python train.py --intermediate_size=1280 --optimizer="muon_variant" --learning_rate=0.00753 --lr_head=0.0057 --warmup_steps=200 --schedule="cos" --doc_mask=true
MLP neurons of a small language model. Each row is named by its layer, matrix (down: output weights) and neuron, and shows model dimensions 128-191. Each number is 50 + 12 x the weight over its row's rms, rounded and kept within 0 to 99. A neuron's up and down rows have the sign that makes its largest values positive.
A block is one neuron, or neurons of one layer that tend to fire together. After each block is what it responds to, as a language model described it from the Wikipedia text at the highest values.

L4.down673:65 55 52 51 67 55 44 46 44 55 42 60 36 40 33 66 43 51 32 48 59 77 55 22 71 66 29 43 60 37 58 58 48 45 59 44 56 58 38 33 43 46 51 47 64 17 44 41 70 57 54 44 47 30 23 42 56 40 37 38 61 51 34 43
L4.down937:73 83 46 33 50 57 62 53 45 50 51 69 51 56 52 53 29 54 66 53 53 68 54 54 54 60 16 48 60 41 51 70 40 38 65 38 55 66 41 50 47 52 47 31 62 36 32 24 36 65 50 41 39 56 47 36 38 40 40 62 76 56 55 52
Responds to: Surname first pieces. First word-piece of a person's surname right after their given name, in lists, credits and prose, e.g. Mc in McSally, Holl in Hollande, Far in Farrell.

L4.down323:96 43 69 43 37 50 50 45 52 47 45 47 42 52 57 42 52 54 63 46 34 54 65 68 29 19 35 60 53 29 58 44 42 56 49 53 42 63 51 34 63 40 39 48 67 59 32 43 37 69 49 53 62 44 46 48 47 51 49 33 51 68 60 40
L4.down620:43 36 55 45 41 52 49 45 53 40 53 58 35 50 50 40 44 58 49 68 34 38 45 62 74 37 38 60 40 45 50 68 56 54 49 43 42 59 50 44 59 43 54 44 18 54 45 59 46 67 29 36 38 76 45 40 44 62 48 56 34 43 39 53
Responds to: Main-clause auxiliary after subject. Forms of be and have (was, is, were, had) right after a sentence or clause subject, often starting passives: "the firm was later", "he was paid".

L3.down79:48 58 48 52 60 53 45 55 36 43 49 54 76 62 28 55 39 49 36 28 67 36 44 48 38 53 50 32 68 65 40 47 76 47 45 44 36 65 72 53 34 46 51 42 56 62 62 55 52 40 47 52 34 52 58 52 60 64 47 29 28 60 62 38
L3.down314:64 48 38 71 63 47 60 45 39 49 47 69 29 52 55 62 73 52 56 65 69 42 39 55 45 64 71 46 51 56 74 40 32 72 46 39 59 48 40 46 52 53 60 58 70 57 40 27 72 31 36 38 52 54 43 82 82 66 50 57 68 65 55 46
L3.down416:36 49 49 66 71 65 60 36 42 54 61 45 44 43 42 54 41 46 77 43 49 64 49 70 42 63 38 38 58 63 37 51 39 50 70 42 51 70 50 54 39 47 44 72 47 44 42 62 49 39 55 59 45 68 38 58 49 63 43 47 54 52 55 75
L3.down603:59 59 52 55 58 43 36 52 31 27 66 57 54 60 47 38 53 60 59 43 54 32 49 48 40 41 39 46 65 47 42 07 41 59 45 63 39 50 61 65 56 36 31 40 56 41 27 49 32 20 43 51 35 42 74 39 52 36 56 36 57 43 44 41
L3.down837:63 42 50 67 56 66 49 56 56 42 35 46 55 57 48 56 48 71 40 37 55 46 51 41 64 20 53 45 57 38 55 55 69 39 62 58 33 51 43 51 54 68 31 67 42 55 24 46 43 43 36 66 71 34 46 52 40 35 58 35 56 61 51 31
L3.down866:50 45 40 40 46 61 55 56 72 40 49 45 40 55 53 56 59 37 44 70 28 66 41 31 46 37 56 56 42 69 69 59 42 39 63 48 17 36 65 51 49 65 43 61 63 34 31 43 49 44 45 31 67 43 52 48 39 71 44 60 48 42 48 34
L3.down1153:53 52 57 49 51 33 71 31 48 43 59 46 68 46 70 59 37 55 40 35 45 41 56 52 33 43 36 40 41 48 67 45 52 29 59 34 47 54 47 44 51 43 57 32 32 38 45 69 43 44 51 59 74 58 62 54 57 48 58 66 61 60 40 51
L3.down1163:73 46 57 67 39 38 37 57 32 67 52 52 44 51 42 56 52 60 55 42 53 18 37 58 45 49 40 64 19 61 38 66 50 50 55 58 42 61 64 51 33 65 32 47 36 36 46 35 55 60 59 53 59 37 41 64 55 47 52 50 59 40 58 71
Responds to: Table row ends. Pipe separators and final cells at the end of rows in Wikipedia tables, just before the line break, as in stats, climate and racing results tables.

L3.down62:50 47 54 56 59 48 56 51 55 58 30 65 53 58 32 61 67 53 64 59 68 48 32 54 58 45 52 43 43 48 52 23 35 23 48 49 54 48 37 27 51 57 50 46 37 38 48 34 51 36 32 46 57 52 65 41 67 71 59 64 42 48 46 51
L3.down233:66 52 39 41 38 37 59 41 55 46 62 65 27 55 63 49 47 31 37 52 48 43 59 43 47 51 67 52 59 44 60 67 35 56 38 51 56 68 60 42 47 65 61 44 41 58 44 31 42 45 59 50 70 57 53 64 52 71 38 47 41 56 32 62
L3.down357:43 78 57 61 43 58 45 30 44 57 46 59 65 65 64 43 21 29 44 54 55 55 54 61 28 55 49 36 38 46 41 55 56 57 67 53 37 75 49 41 26 57 43 50 38 42 62 51 26 67 48 77 84 47 51 47 63 48 29 37 38 45 49 51
L3.down522:30 66 61 56 50 60 28 44 58 52 59 71 43 56 26 28 60 69 33 50 64 55 53 40 44 80 41 59 50 54 58 49 27 57 48 53 40 62 51 38 38 58 55 28 31 27 46 41 53 23 52 55 30 55 32 49 71 54 62 68 55 65 56 43
L3.down787:36 55 68 41 54 53 63 39 36 56 43 45 52 47 53 35 16 47 48 50 61 51 34 51 37 45 45 40 59 59 51 56 50 52 60 61 44 52 22 53 70 50 62 55 39 33 46 34 35 40 56 41 66 59 58 53 40 56 58 64 62 70 38 65
L3.down792:11 63 56 44 59 55 53 68 55 55 43 38 42 55 51 45 39 79 43 48 57 52 34 59 54 41 57 50 43 54 72 09 53 54 36 37 39 56 49 24 54 34 58 31 63 37 56 41 62 38 68 65 39 65 29 64 68 76 42 51 48 18 37 74
L3.down815:67 54 65 44 42 38 57 47 55 55 62 44 68 54 66 63 41 53 58 73 75 39 43 44 40 67 44 53 70 46 63 59 59 44 52 47 60 47 52 62 57 29 33 43 77 58 55 26 37 50 38 37 57 45 49 45 48 37 48 71 47 61 59 64
L3.down1251:40 54 50 51 38 47 50 56 45 34 32 51 57 46 52 70 27 63 52 36 50 53 64 56 56 64 48 58 42 46 52 61 32 49 51 51 45 41 46 20 59 60 52 44 69 49 64 33 58 67 39 40 68 59 47 54 23 76 56 45 19 53 62 58
Responds to: Numbers and coordinate symbols. Two-digit numbers in data tables and infobox statistics, such as chart positions, scores and percentages, plus degree and minute marks in coordinates (53°32′).

L5.down69:50 58 46 42 57 33 14 40 54 31 71 49 36 63 57 64 55 55 32 69 49 56 41 69 45 49 51 33 45 32 46 56 58 20 36 62 70 56 54 52 37 52 36 63 34 64 53 54 45 22 56 49 53 57 45 43 37 54 47 43 48 44 56 44
L5.down349:45 53 63 38 22 43 58 55 51 57 75 56 66 61 59 67 68 56 35 47 45 51 64 26 49 44 50 49 41 77 64 52 45 49 52 51 64 57 48 51 57 51 54 50 50 47 43 55 47 50 38 41 58 59 66 39 50 48 58 54 51 41 68 42
L5.down1113:48 19 39 60 57 31 63 62 72 46 61 72 51 55 55 49 56 49 51 50 73 36 42 58 20 67 42 40 45 53 50 43 53 54 54 47 30 51 63 52 40 57 63 50 42 62 44 47 59 59 52 50 56 32 54 54 54 47 36 90 58 56 28 40
L5.down1118:60 39 63 63 46 30 50 53 67 54 58 39 45 51 32 54 40 67 47 48 76 64 76 72 53 36 60 54 52 43 43 47 64 51 21 36 52 34 51 48 48 53 48 55 40 36 41 41 49 35 53 60 34 39 59 47 53 43 57 53 51 33 54 51
Responds to: List-separating commas. Commas between items in a list or series, often just before the final item or "and", as in "Macy's, Von Maur" or "Serena, Clemont".

L3.down66:58 70 56 27 69 50 31 60 60 61 34 56 37 54 31 61 58 57 59 62 42 63 45 42 65 54 57 38 59 51 51 45 47 62 41 61 41 54 59 58 40 47 61 63 50 36 47 47 32 75 58 57 29 59 73 51 52 42 38 50 65 56 46 62
L3.down139:19 58 50 52 46 24 48 32 53 57 46 66 67 63 44 45 38 58 43 67 54 66 64 27 45 33 54 62 42 29 42 47 43 66 56 54 55 61 43 40 53 35 72 35 43 37 31 44 45 65 39 59 38 41 53 69 54 67 63 59 55 63 48 54
L3.down360:49 69 34 66 51 50 56 54 58 29 50 47 48 62 48 43 53 42 52 43 46 64 51 45 41 35 55 43 50 60 31 45 32 69 72 25 60 42 49 44 38 59 54 55 41 29 32 39 65 55 67 50 71 40 59 50 35 51 42 42 43 46 65 64
L3.down554:59 68 58 54 56 40 58 63 56 64 55 50 49 51 27 25 62 61 62 31 45 47 43 46 46 51 46 56 42 40 56 52 56 60 56 63 61 62 52 48 53 57 56 32 48 57 57 31 61 36 69 37 41 60 46 55 57 50 41 48 39 66 51 47
L3.down733:52 42 38 49 66 53 54 21 52 72 46 58 76 58 45 36 65 54 44 38 60 71 48 73 64 56 41 43 50 62 48 66 60 34 61 39 54 38 67 62 39 43 60 53 49 49 75 46 49 37 46 30 54 62 62 53 46 45 46 71 74 74 56 42
L3.down1017:73 56 54 72 28 46 57 74 51 59 55 68 47 64 38 59 55 70 36 47 55 52 63 60 36 54 51 41 68 52 37 51 63 33 34 63 39 57 30 62 41 59 57 60 49 65 58 47 34 50 26 33 22 36 51 27 57 26 49 45 50 63 66 60
L3.down1089:57 56 48 57 60 70 50 46 27 42 73 34 67 43 56 42 56 62 39 44 48 32 65 50 43 55 68 51 53 34 65 68 27 47 40 62 42 42 53 67 44 64 45 50 53 31 41 48 36 65 41 60 31 55 60 60 50 63 54 51 40 24 69 24
L3.down1260:44 49 53 61 68 63 33 57 47 33 25 65 58 59 59 50 56 46 57 70 44 51 47 39 42 36 64 41 44 44 43 31 38 60 34 42 39 47 58 36 51 46 39 64 45 35 66 67 68 68 30 39 81 69 63 62 59 69 45 40 43 48 28 67
Responds to: Personal name boundary. Token ending a person's first name or starting the surname in full names, especially in lists and tables, e.g. Natali-e, John Smith, Andrzej Kra-.

L4.down584:56 63 53 46 43 46 47 45 43 55 51 63 52 59 67 59 45 56 61 58 65 39 42 40 57 53 83 59 52 44 48 50 34 64 55 56 45 68 40 34 38 63 57 51 59 48 54 51 34 69 46 64 50 49 42 68 23 66 46 64 64 30 47 51
L4.down780:61 43 40 72 44 73 50 37 65 60 43 17 70 41 65 51 39 50 48 42 78 61 32 56 66 51 45 49 33 51 46 53 59 45 55 42 58 65 43 55 43 71 43 40 53 48 44 29 53 57 44 69 58 44 37 38 63 55 49 50 62 50 43 59
Responds to: Numbers in stat listings. Two-digit number tokens in tables and statistical lists, usually after a pipe or comma, such as goal minutes (Farrell 56'), census counts, and vote tallies.

L5.down55:60 54 42 41 52 50 39 52 48 42 40 66 61 34 33 48 47 35 55 46 50 55 51 52 47 41 38 34 55 46 50 35 41 52 55 51 34 59 65 38 52 47 47 51 52 34 46 57 56 52 64 70 49 30 69 48 65 42 42 62 57 52 56 28
L5.down378:59 51 70 43 28 66 37 61 52 34 50 49 45 43 40 46 41 28 44 53 53 65 55 67 30 74 52 60 56 53 64 50 20 64 48 46 34 57 44 44 27 55 58 54 55 44 57 64 52 54 54 51 41 54 63 42 56 66 49 54 49 41 34 34
L5.down969:50 41 40 47 63 57 57 54 42 61 56 66 61 37 47 49 41 42 51 48 35 59 53 42 57 57 35 36 34 47 46 70 46 52 46 53 53 43 45 31 50 32 51 41 40 33 35 22 64 49 59 51 70 51 59 35 48 45 36 59 43 45 58 43
L5.down1184:52 45 47 51 58 66 51 63 37 48 44 63 38 31 40 56 56 43 66 56 47 51 66 66 53 70 37 50 60 40 60 54 30 54 57 65 47 61 45 59 59 57 81 39 73 53 50 36 47 31 51 52 45 60 63 67 52 37 35 46 56 44 44 09
Responds to: Surname start after first name. The first token or an early piece of a surname right after a given name, in lists, tables, credits and prose, e.g. Russell, Ross(el), Paxt(on).

L3.down318:45 46 39 54 45 33 54 56 44 25 47 54 41 29 42 74 52 63 49 32 46 64 61 59 50 64 55 50 32 52 38 71 47 45 46 23 63 71 54 50 49 45 53 56 47 37 59 54 30 70 41 77 83 56 33 49 55 49 58 38 46 53 79 51
L3.down491:74 36 44 55 38 53 39 37 57 56 44 71 34 46 53 49 48 42 58 47 47 45 53 49 42 51 71 53 62 60 49 47 70 45 51 44 46 73 45 48 37 53 38 76 33 48 19 43 23 43 84 41 67 46 48 42 38 32 60 37 37 35 48 73
L3.down536:44 58 54 56 63 27 44 74 49 23 61 40 43 59 61 62 35 42 59 39 52 50 45 44 42 43 58 49 46 48 63 68 48 34 67 80 69 59 40 30 45 59 55 52 51 57 43 63 55 42 36 53 37 45 61 50 37 45 70 57 68 51 49 54
L3.down732:61 49 35 49 58 50 55 54 48 31 35 41 32 30 56 58 73 63 33 66 59 29 55 45 56 64 48 52 58 54 53 56 38 46 54 66 52 52 58 48 40 40 44 51 42 38 58 34 32 53 49 45 52 54 36 36 42 63 43 40 54 58 41 48
L3.down768:36 26 63 59 42 53 56 49 52 29 39 51 64 58 36 37 57 48 53 49 47 70 41 55 60 50 34 44 62 50 53 53 47 57 22 34 60 42 59 49 44 62 49 50 70 43 59 50 70 45 34 36 53 32 42 42 52 65 47 57 51 51 50 49
L3.down859:60 48 61 60 54 55 49 41 75 45 77 50 36 70 81 55 66 73 31 51 60 51 43 67 38 27 43 78 52 50 29 53 51 52 41 54 41 49 47 30 50 33 39 64 60 61 63 64 41 53 27 55 80 49 44 50 62 57 37 47 39 60 39 45
L3.down927:55 60 48 36 34 54 34 79 63 43 52 41 53 53 47 46 51 33 47 39 37 54 66 49 53 41 56 66 34 54 59 70 48 35 57 20 37 58 76 52 47 43 58 56 34 49 30 40 62 62 31 31 48 56 64 60 55 47 46 55 49 29 68 55
L3.down945:67 38 50 35 30 61 58 61 50 49 61 43 42 46 30 37 84 54 49 49 55 61 57 59 32 40 48 58 47 78 62 61 49 46 61 51 55 31 32 39 53 61 41 75 58 43 47 69 45 41 37 13 67 52 94 58 38 51 35 43 50 46 41 51
Responds to: Closing parentheses and quotes. Closing parentheses and quotation marks that end a bracketed acronym, translation or aside, as in (CCBL), (DESE), "Ora na fevgo", plus some plural word endings.

L4.down128:40 48 66 29 53 45 26 68 45 33 70 71 58 56 53 41 59 67 33 49 37 41 44 56 55 63 52 71 59 50 48 40 56 43 61 38 50 56 40 39 50 57 46 55 48 55 68 58 40 65 77 46 46 51 45 54 68 60 63 49 32 32 62 46
L4.down936:52 46 67 41 75 39 36 56 60 52 34 53 43 57 41 54 46 42 58 48 29 43 52 45 57 73 47 66 25 67 48 37 44 27 43 39 51 39 64 59 74 48 77 56 66 74 42 42 70 52 50 58 49 55 38 45 34 71 58 32 53 39 43 59
Responds to: Closing delimiter after names. Closing quote or bracket right after a title or name, mostly song and work titles in track listings and discographies, e.g. "Roll with It", "Stretch".

L5.down80:55 54 63 26 69 55 43 39 64 60 69 38 62 62 45 56 37 32 13 50 55 50 65 38 48 51 57 40 43 48 55 35 48 49 51 10 33 38 35 57 46 43 39 65 34 51 72 33 47 57 49 53 50 52 33 46 45 61 41 44 44 32 70 59
L5.down360:45 47 54 59 50 66 83 48 28 49 45 39 66 42 26 52 55 44 34 46 60 81 58 34 50 55 57 60 76 70 53 27 51 45 38 51 29 66 56 64 39 45 52 64 47 46 37 58 35 45 70 62 60 41 36 36 50 45 39 45 54 54 54 25
L5.down943:59 69 58 41 49 48 30 49 55 47 70 58 57 37 60 66 34 57 43 40 53 33 29 30 21 51 64 52 52 66 51 41 34 49 38 36 47 33 53 74 67 58 47 63 83 44 60 49 68 46 47 22 45 40 57 44 41 42 51 44 39 44 46 77
L5.down1246:33 39 61 34 39 40 44 35 50 58 66 52 75 75 72 39 47 45 60 45 45 55 48 54 61 68 46 30 56 52 43 35 41 43 38 78 56 42 37 38 45 67 35 56 34 63 53 45 49 50 64 44 53 50 64 56 64 69 51 42 51 61 67 21
Responds to: Table row-closing pipe. The closing pipe at the end of a wiki table row, just before a line break, as in "Kunstmuseum Basel |" or "Honda |"; weakly, nationality words like American after "was an".

L5.down369:48 51 64 56 57 41 61 34 54 53 46 36 46 66 30 78 33 48 52 50 41 41 53 43 52 36 45 40 38 36 50 69 58 53 60 28 52 30 49 44 51 43 64 69 66 31 51 67 46 43 47 46 43 51 58 43 25 37 57 62 49 51 46 35
L5.down407:60 61 54 48 63 45 59 37 57 51 53 54 47 60 51 38 48 28 30 57 71 50 71 40 46 45 55 56 51 57 54 50 57 44 65 47 34 30 37 25 39 75 55 41 54 50 52 37 41 71 36 52 41 50 58 64 36 40 51 47 53 55 48 62
L5.down582:67 49 47 60 41 60 40 46 48 52 47 71 51 58 63 58 42 39 61 59 63 46 49 42 64 62 66 70 44 40 74 66 39 44 58 41 67 40 40 51 46 43 51 54 61 58 59 43 38 46 43 48 57 58 63 51 56 67 59 60 29 65 35 57
L5.down1236:79 50 54 58 59 60 59 64 35 51 70 26 47 43 33 43 43 25 28 46 57 54 71 29 54 50 67 45 52 40 63 58 24 46 72 43 39 73 43 39 43 37 50 45 48 47 54 59 53 74 51 57 59 43 62 43 44 74 52 27 51 75 38 59
Responds to: Numbers in data fields. Number tokens, often the first piece of a multi-digit value, starting a table cell or infobox field after a pipe or colon, e.g. chart positions, populations, precipitation.

L3.down8:52 35 30 53 46 54 43 51 50 49 67 56 53 64 54 50 64 48 31 59 57 43 39 52 63 51 49 80 33 59 53 59 58 57 34 22 30 68 50 53 51 44 39 37 61 59 47 41 36 61 53 55 34 51 55 51 47 42 46 27 59 49 57 31
L3.down174:42 43 47 53 48 45 29 78 24 52 63 62 28 57 42 42 65 34 33 58 41 62 30 66 61 39 29 35 74 33 61 39 30 56 20 32 51 59 43 48 49 43 46 44 35 38 45 35 66 80 39 55 60 60 45 35 36 37 44 52 54 39 75 47
L3.down191:65 57 53 25 18 57 54 40 46 39 56 39 58 47 42 23 57 37 44 47 64 56 20 58 45 46 62 55 62 68 62 62 47 53 49 70 47 56 52 68 57 52 49 63 54 36 54 64 58 48 53 54 26 38 44 41 58 72 47 45 67 35 59 52
L3.down420:26 62 45 52 53 33 55 40 56 61 52 71 58 59 44 38 49 46 46 45 53 37 49 37 48 46 30 54 40 28 62 46 47 42 42 43 41 36 62 48 51 46 54 45 24 60 57 47 48 51 59 42 44 43 40 61 54 25 58 50 43 39 40 32
L3.down750:47 35 48 33 67 46 47 55 34 67 41 55 62 44 48 40 45 41 44 54 70 54 33 58 37 52 51 35 47 56 33 44 48 48 28 57 57 58 42 35 39 48 54 53 58 77 60 36 47 43 46 71 45 40 30 42 55 49 42 61 45 64 62 40
L3.down839:30 46 63 66 56 47 45 48 47 65 59 63 42 64 53 51 66 39 62 42 37 58 54 57 43 51 71 62 41 46 36 52 55 71 59 54 63 40 49 27 52 47 49 41 35 58 39 60 34 53 42 53 39 69 32 53 66 69 43 55 57 59 40 54
L3.down855:40 68 51 72 62 40 46 29 59 54 37 30 54 38 54 32 66 57 44 56 43 42 33 56 51 63 49 59 54 73 59 66 57 56 40 42 45 64 64 43 52 60 45 24 56 47 64 45 52 58 25 64 49 39 33 31 52 41 62 47 50 38 63 47
L3.down934:54 63 65 58 39 56 53 56 42 49 26 43 43 39 39 43 35 37 37 55 35 47 35 54 31 34 67 25 54 71 40 57 18 57 39 53 44 38 46 49 54 56 44 41 58 43 36 50 49 27 34 46 50 65 48 58 78 33 49 66 59 51 61 43
Responds to: End of proper names. The token right after a multi-word proper name, mostly organization or institution names, such as is, an opening bracket for an acronym, a comma, or, was.

L4.down287:41 53 49 51 40 33 38 55 55 38 72 56 50 48 35 61 57 26 42 58 63 60 35 58 50 47 39 47 47 75 46 51 47 32 37 51 54 38 50 46 44 40 19 48 54 46 62 48 40 75 66 58 44 62 72 52 80 66 45 72 55 41 35 35
L4.down1258:71 55 40 60 36 49 59 37 49 65 66 51 62 35 66 36 35 14 33 29 47 56 64 42 65 55 61 35 54 63 53 55 60 49 36 50 50 46 44 57 33 43 53 39 59 42 54 34 38 46 46 39 37 69 54 62 56 77 65 47 71 43 65 31
Responds to: Table row endings. Closing pipe or line break at the end of a row in dense numeric Wikipedia tables, such as sports stats, race results and vote tallies.